config = dict(
    vocab_size=512,
    norm='layernorm',
    norm_place='peri',
    rope_fraction=1.0,
    init_std_qkv=0.0358,
)
MLP neurons of a small language model. Each row is named by its layer, matrix (gate and up: input weights) and neuron, and shows model dimensions 0-255. Each number is 500 + 40 x the weight over its row's rms, rounded and kept within 0 to 999. Numbers have three digits each. A neuron's up and down rows have the sign that makes its largest values positive.
After each neuron's rows, "fires after" lists the tokens most often just before its 100 highest values on Wikipedia text that the model never trained on. A number after a token or word is its count.

L9.gate106:429513514469517577550430557538460481540532464541483485411484503388499516573533499491529483490554483510456581490530523448529480486528487509554527550519405514488511483404516555573494523481462490524484497419541497469489488479499525511533476447609535484485484487524463558498525543555483525461465454489411506496509479518556516453458524524522513514464445521500493457456509546537559540521544499501519481409495522479536542502586529486562476509528496515501518470529481514440509525527488526462489540484534484491600519537464491585642534475479509607484493477552535512504455505485486488585528521440450470522496497486563512472515502450478464412501424466525549470514499489552459459481555477448523531579543560441539522554510532473564467541484544534482532484469438488501496438445521453
L9.up106:476588517411533544470453532515498473453481553521490479477542471583498464480467535467570485522495508495500490546543490461516549469477480386374447543503475545461457516542550526460542478537471449531535472494410437416568488512446472530484485485562529525536473453475507523556468476451499525451577560475510504480512411531467499515462492505530493545514489446493479541526496515572509502480533559483477475525492502481522512476514539590441573534503472439570542503594477469557499454476503590498550567511399462527499503498515440470530498476521558482484507522500484456429518463493506445517555435519519517507549528434541482483487546531549484469480524513598528493548449493442497523410460486508572496449576507515526537487505514488526472497467532555497478437481485507503561507430529556
fires after: " T" 39, " t" 21, " 0" 8, "t" 7

L4.gate20:518462517501465497519549488568487489561517442501519554439436473497484512551530543484528467453487432459567497502483482448527483490476522513542410470513501520440481578574484510476444500462590513553514538604431535484498504511537546479466447501489477475503581502554474494450476475497513485535444485495544507488570540574527560487536502533508514443535516421519558429511472502525483464476486475424531502503496498525602533545448454544472590558499582552407440469486526454528532447490530497554576486464517501484495557490470542461478494487538421421460461501399478498482508532511534565462523492576497508451462515526505470492533451545488479471424517546554522458521472450464555457568506483501590536529518497507482516520508565568495556459539498505509450489477405539536473480495511508
L4.up20:423492545371505496477514486508546519497536497499534518512481486505542483467519472482500490531491472541516486499508542454547518551533450443484441443451568484538480546479501594483480525604430488484530490472508532439439531491451405452440538519601470474441503557556485554436493518570476500494536439504567472493509516501484555532557441484454505456459526520483545530552527541504492535596478483543450540499488511453404549539636481530506529523562431573510504508514502532523484510513510525523508540437482527554474486531515492463522549552474599530435470475483537524477563526507512535495515522492406440458500506471517567471557481522535531556482473468461467533451472482470470418507480540473469491449518528492457444484568493459464538442446447487473472533474530546469466492483476483
fires after: "d" 46, "v" 17, "g" 10, "p" 7, "el" 7, "c" 6

L3.gate253:505519560519472541492539474514507529487513475522502488457496518504545525536586476472494474470520468484495522510501566475521532549481479514515483473495534490487503482549512482574580476446503466482548487512528538556551556504479587554525467498599477470527499481432527524440517472502588510486491547575434493487525351506529452543499473526484469523546499524505441547446612492540453530522583507513461524496444500451497536457431436554458477494406472539461461488517497471504519477515538533489457450490509514567510533568491467544518519480439421517482469471537506508511463543431503583468542550598495555514505518532535481432557524520476523524469411503509568501418486556491359447495469537443489475456465531452552492464517482527492466507534449461471489517450490488422512472451519471
L3.up253:480494419466458517531508554434565568540548485534542493507438532438512574510466526548536454554497415547502547491466473449486520490508441419459496507546542418463494446515503488476489521518494503508533516541503459503504444436528484518533452527536495487569540488505491533504401522554474574536538546538440508521511481458556473508467474494478572495488455467524480527502532431473490494536429475441506527476488547482530433472507475569444530509550466576524507492531414429478508424436539481457496525494535494543511539500489466505498423484492531461503546539500462497462499443550503533553499504576450494524517509505474520470498516520559555474476441449575505552480516513559398426501539438484526524413498466479424496500493453607452410521535491512482503462423421520495507487520579507
fires after: " t" 28, "d" 22, " m" 9, " F" 8, " T" 7

L4.gate324:466519446510493504514514503575476479537533484422462396521507520557492526536445521432486500555502513460509549547477594497571468456502472449512471473538508422478508534436484521516530563503486513505448512562537464547518506575525525462489522476460475501542564492468456498481521464476518467544403591574562514593490493504527455505518495472486531443515503427439448505464523512482530472501596484526427504506506507494448518502520447495531470568478505467455594542494544538561506445508543472529513563499504574462434451522524502507465477509453510512459492519492517493480401449473547440474526589482562501528456450475509511485560569551501464487484506511532462471528507500561471468451413422524502525533498546472500527470530501445563511460455464521404427458516531550424534450535483469
L4.up324:448466524473582476551469460469513496491450497536500478498461535516510496537464479505437540485535460475535496429476535415561483477477493417492477514532499488445523532500472496504500505533473568512498600485515523514449545537483459532501566430464455525506543516426456492504492571528447458537507514513587506459521478495595489474592467455481477384464483517500554507571470547456525483515596508473490476524468491538412546509540448469532497574443543465470570492483539529503503462497465516497470527542465478489501487427505464486473512497534535624462494528487503454539464445477543500530581509557542463473454406415477514456485554630506551546458581479531498413529495472563502521530511472479524511479481549532502503511488550514595569493506459499462498482516503534497486519519469520
fires after: "ic" 14, "n" 11, "ul" 10, "al" 8, "o" 7, "on" 5

L2.gate29:424529505392477503542512507435496507605491540507571529395475449520461502444480522470516491533508512523574463568521480436457492473446507469542509503530527466518570472482516525491495455465535483473498511519497512539439464470542545555614529490465544583438472462506518556488476497515451459458539502583490550538441505587633531509533502497525535475523416546495546533508541486476515497492431495463485489554479444566443475506481496567493527443519469481471419486439570435527485534484462490479536489562479541485547475571516487514477495503514474528472541471498525523522488531454513505423510563434505496552483514561517491505514481460520461497494470515403500492495532552490413528428489530448536473499554534437464551485479532529439490477499491473464547526499490588540544521489444436
L2.up29:451524494492452497547464535533530511496489464519547527495502465485485506485474475505529462395479489465454497535511496524472503514477475441480525576476395514473538561489500464491499425478491522480501507572489511557457541499444454526453504359520465472491538565487562562464555442502490464475508436467490535510506478441487454496473508505499528466519496524476450450481510481487505476529516493518453469522478429498520432576525486513541464513602456482484489512507474440546542528442533533486437544502469495581456559423557487418467605493505446467475522501489511510515531493492437512463492513454525457392543486436542508460489534545477506529417463510572478473475518421511498546468462551489465531348573483440454507450518485472454530393470458545484518542528521508533546479468518511
fires after: " 18" 35, "1" 9, " 19" 8, "ep" 6, "5" 6, "6" 5

L4.gate533:569522533541455511536473494559511602476481522486432519472522524575570519390515501556552500524521495454433540493530507486516529491478523543488495540476459547516460452509520530507482509533481523449488509493439563563428476556542495512443515433578534531556501523450520454450466528547568491549482416486550496474565434543541534519460515507539494483465408517519511437474514541526543517426511452437532590490506517532507456462472493502476518460573463548516517495554433502479517506511498525519539559552469496495504475512521482556484486491462512495527510458433484493441531474467466423499475447441592528541478592474500549406419501492490520519470497505530455489498420501403521473426425457478479489511416498514477454517519446519452562519526532540502586465497519470479533482500544453
L4.up533:551516508505501482457485536495569480511493480473483482536492543553529481603557599433441454480548500448497503492482544459484519555547501537476508473501560439484519512420521564482498539505597531480525609551492481509517465543442486522520536513492489504519510484545506491553468448511515536495503569496462545502468533479529476510573508377511536474500492430524478483490484429501434450539548611536509513521465471517436458512458467516509543521477450494495452490498435547525528579466528521438501481435539460553474456562525440539467537417446505488508482474533436479595501417521516516425485442395509452524430456500480433509564514488490490526462468502509485517553440515440555441485478466476422521548500443526505503526487515455505458580436499491480530527475487536524520546531489494
fires after: " p" 35, " s" 25, " to" 11, " P" 10, " m" 6, "s" 5

L5.gate450:538489546504484521469509463530481417533562479501468497471516506500496543409504481513533523553503408437516502527468461461421542487502480589507475510555496546490499458487436524488540497519578490553468515473460458499507476448465452506478471562578442442432487460481506458448527437517548531536470462499568528480499461548533551476492522454544515502560490545428412488466464487455479495399476489454520546525527478519571512447570484531477487538593480394515492480458565524499544531528510455496517476471493601457560462474477489503505446483499530528547509489462525484524497568493513462496530489460540539506445457527499463466473429518459505475530498498502544551529516473388556536609398472482565469493452530492451491508538491509450458503443486555514491509499517415427433512521543526
L5.up450:434500533465536573539526481500485486495514586473462539505517430480563486560533554510493475505495502452492537463516472441481494440435516518508534512495488454420491439447454532420469524533432491533517501514503534495477549489580551471480508471454518457570499492530497529519536484499455564493525524527509458555516492499442471462527460522440542499489519422529515430530487475541462550544471436507528498476468475444506536547476531580523488492509467556492516447496446506499594459518464507449509553458548481492542537561475515508458499454420515478508478508492523515513496375489496476490539398443532496510447486479485552522419457502452374480529454488469532533449460531482456480522502438541469524394501544510549506497571585438522429517501481466529523506434489552530583409523440476
fires after: "nd" 36, " p" 22, " V" 7, "as" 6, " P" 5, " m" 4

L4.gate511:511519582494525471478544502497488528495472505515536488532438562523512492523511476553516492519517469552522494519493493412487525462450427455512457548584448542443482476399436547468517433521575557483462478554536521416544543573503578468460506493469503542622534439482582578480494487550522459472477457528554472515502487519478486500454484490501514506473492412457481461455437501480501439488502450444420552466533512468488491497527471529542524501486505521563498508540506509466562532415617446448574461482535493544499457522491423512493635427502537489497483509524532541532464526493461471505513559559504449501491452453516497512544527514500528473483464455525487513541554473440507465502432512515521599551499468535552484510564556504455500513552510510472487517560487446515543486453502488
L4.up511:466522485518474491508501425497489528498476544497494467489459500572537499565442524432432458477436505483438447479503482463495551493517426527516460434484552535476568575547497508580442445438502442485457571485579479521429523503489460483458609515427468496457507570558503521548548539506486552494537483589402490534501493463504520441516473515495528540543532470519535500482537540538436497439512495471460463535467508463495458542569510524510508484510510514508496478444531547497470458475495568478463461493527534495528496521525548550460454450462498583502511488502468532461535484509589487467496459478514438606438494509514529479447657454550493526474517498504461478519576536493478501531569462500524446423485530494527577482467482571488493448457506538467504526535492547449535532459503440
fires after: "al" 30, "ic" 8, "t" 7, "e" 6, "ar" 5, "od" 5

L4.gate344:521478515463500502480496555609528485480483460540472455524534511517523453523473547504542524476429476489451537467491554489521423504521632539467535476540477601501459500515468484487492459519539497538571465575562480417564516484506502496526518493604606474528459490522500543508542476548554538547516507474509445535511491498597492418515461514522486467521486430491450492541492541567503469501518548517447530450486490569434510507571508495545535538474434451460519531504496557481466586517501440502416507538527502568490516492543544515520516483536500454409437467490490511493518484502524371442468567511523400505516473498594488470536489482456590521460512534478568494528485511507480497449535499534471490502481471457514539498558495535540538521459478474471469485459517490529523461515593490
L4.up344:489494468496432477501515452488527460502475520510529575543575505567541520499473598485487436477525382512488498474451480515455544525472516554416431477487539515492473449565519610479467518516455508489439497540515515516519518508437499511454473533480523554555489506518461576476472492449528494494508496532465479527496551547454545474533470508479585490424443510522497520477463518552530508507449435505509508425455544497549548525550507524493512512500498513562590543525481545599574496509487525498463524499556498489517538549417544562588482465523571516421481433525467521487539467449474534544396505535500402458455520465516516551472483454469476518500512521469535452512508540468559467475484451573556481510524436444550538524490545526586494477511479605493474533507532472509489453469469463
fires after: "t" 34, " t" 18, " it" 17, " c" 9, " T" 7

L2.gate30:503547537520468485531561478499497481536464568519491507498518481421496407529510496539418505470450581478470524520509520477472460589514481451502420489520435480443574534494456502581447494467512470509473500470507488559542555485496557449545497427545551542462478521359461444445502625420508515492508519531503469505541413504530527571546470482488502486541557509530504446505448466520504495545516496469492559535464476469487463463532547445444532488517492535592590501508509541493546471495463542473521472477529495507513508474525538552549490547478546492482517500498450513488533498558482487479511451529486550545557526524531534451519484473449549442513586514497572522468431526482541534467582531553548526513559507475461504506473528555540496439486479580460523457499584436495439488499568466
L2.up30:550557515508566465508446547519544465458485496496435570558476535495479445453528548501479488512443441480553493561456517470491458490494506434455452482523527404515468489566508544486510505454449436472552532529505507526512551516439455518465439487464486457504477532525509461515531492493440506448412534467475582460574507467534433501553495546543486466448474489537427539494493470515505442577459468533459580535515454490549490475501517410478503476485492524502517488493514557561472510482449467613459473507508461462453477552528456511513524544475435499474607400504556524473590511544438474524472457435513469449470480496516632431478455412559501490494438559535504467451545501487498530530528514492447485465557484541444457506552501462485494498482447513487500481539487470504500482450496510
fires after: " w" 20, "as" 18, "ot" 14, "o" 14, " W" 10, "os" 8

L6.gate299:493461542445550554448487558574490477625520458494537519525589455468520543495434559529525540459497481500418510447434471441523560457422494473475526498505505521480480476453471502447481539516481515506390531507548500443558480471448457544544524466470422439571511551507481535458427499531430522444508455488492496520492489519468557532483529469521567466488524471562533461443524559495462521472520502544431539550512484514538502460551507485490512459519511421504584442500526499454494483476468412435518546486547505537494569519514537484500537451441446501504478474500491450530532547474502484558545511476457443484561502520467487478499535447450553449553513486491478544498488513535470458462517455566530491537534417447461518485508574538520465554469525531414505447476523506430502539459499597
L6.up299:470529556509550539480415542519480513496514550547512515481457498554473441482395513519523492387450518479490451513465500563507462450519557480502466552458455508530549549518511509487390524524510587512564422556492528575455454434443502529501500491562489467458529474513452471560491457517499500550580528508451501571501508535474501421480496542522477570443456435501516512479550487539469515546545547530607489499546474485524551516496500497471525495515525519535453498529469498478455464532534545521498483502544529482493503536463448543471507478452517404491536530482476558416509418523529446553479489462468433483483513515481492537428472499512512489531422566482487487553470415538519433456548460567520466453584490439500559527515554514491437517528557540435439527473464544489538522524487520
fires after: " t" 42, " T" 30, " S" 9, "f" 8, " s" 4

L3.gate585:511464505470475473484456484521501544498506451532515491458518447477529504526464487497479548419514441427492456453558477500537585458572552478557523466485523479508493526499548511494523505477578529442452528544458483488497518518470536464513569492525513494532467491453458521486507508518495498496511500584484507480461524521556518438435410432496529549481459516532501515506498443544456501509526561583542483474427460529413404453478481463454529619455484437504506443479453514509551485434469425489483523523487512566529479465486481515550535499501587511488548570517493520473458506515504494495460508598557595425452494573538469488457495568517485402481522500477477496443485464468420521505499482423563484566473523485509489463489537531499514447590516523502427461556553534542495575461465433
L3.up585:486516497510588496471552502488547508401494526491446420482437493532614480552443536484495485571476471485557553556495504479522519454532451458562460503528541491511516501534461509547496491474428505534503488486464444500503507521508496522497494459583476497483472503514561557531446533541481523512575475489528495604528517512484577536485402583460525450474484529449494525473510465565469511427468464488502548425523427482484472512419458485476525417507459544546477443461486456581475475522550486509498481391471485558548471583447547454451510532459563516491535512472522531437476533453543463542522493472444501511524565478496551474481436528491527434477522537563530466463502532484482476537467563437482531439526524523457474540527517520509559543534490446517481436507500475394472529519507550
fires after: " d" 22, " m" 17, " t" 16, "p" 11, " D" 9, "d" 7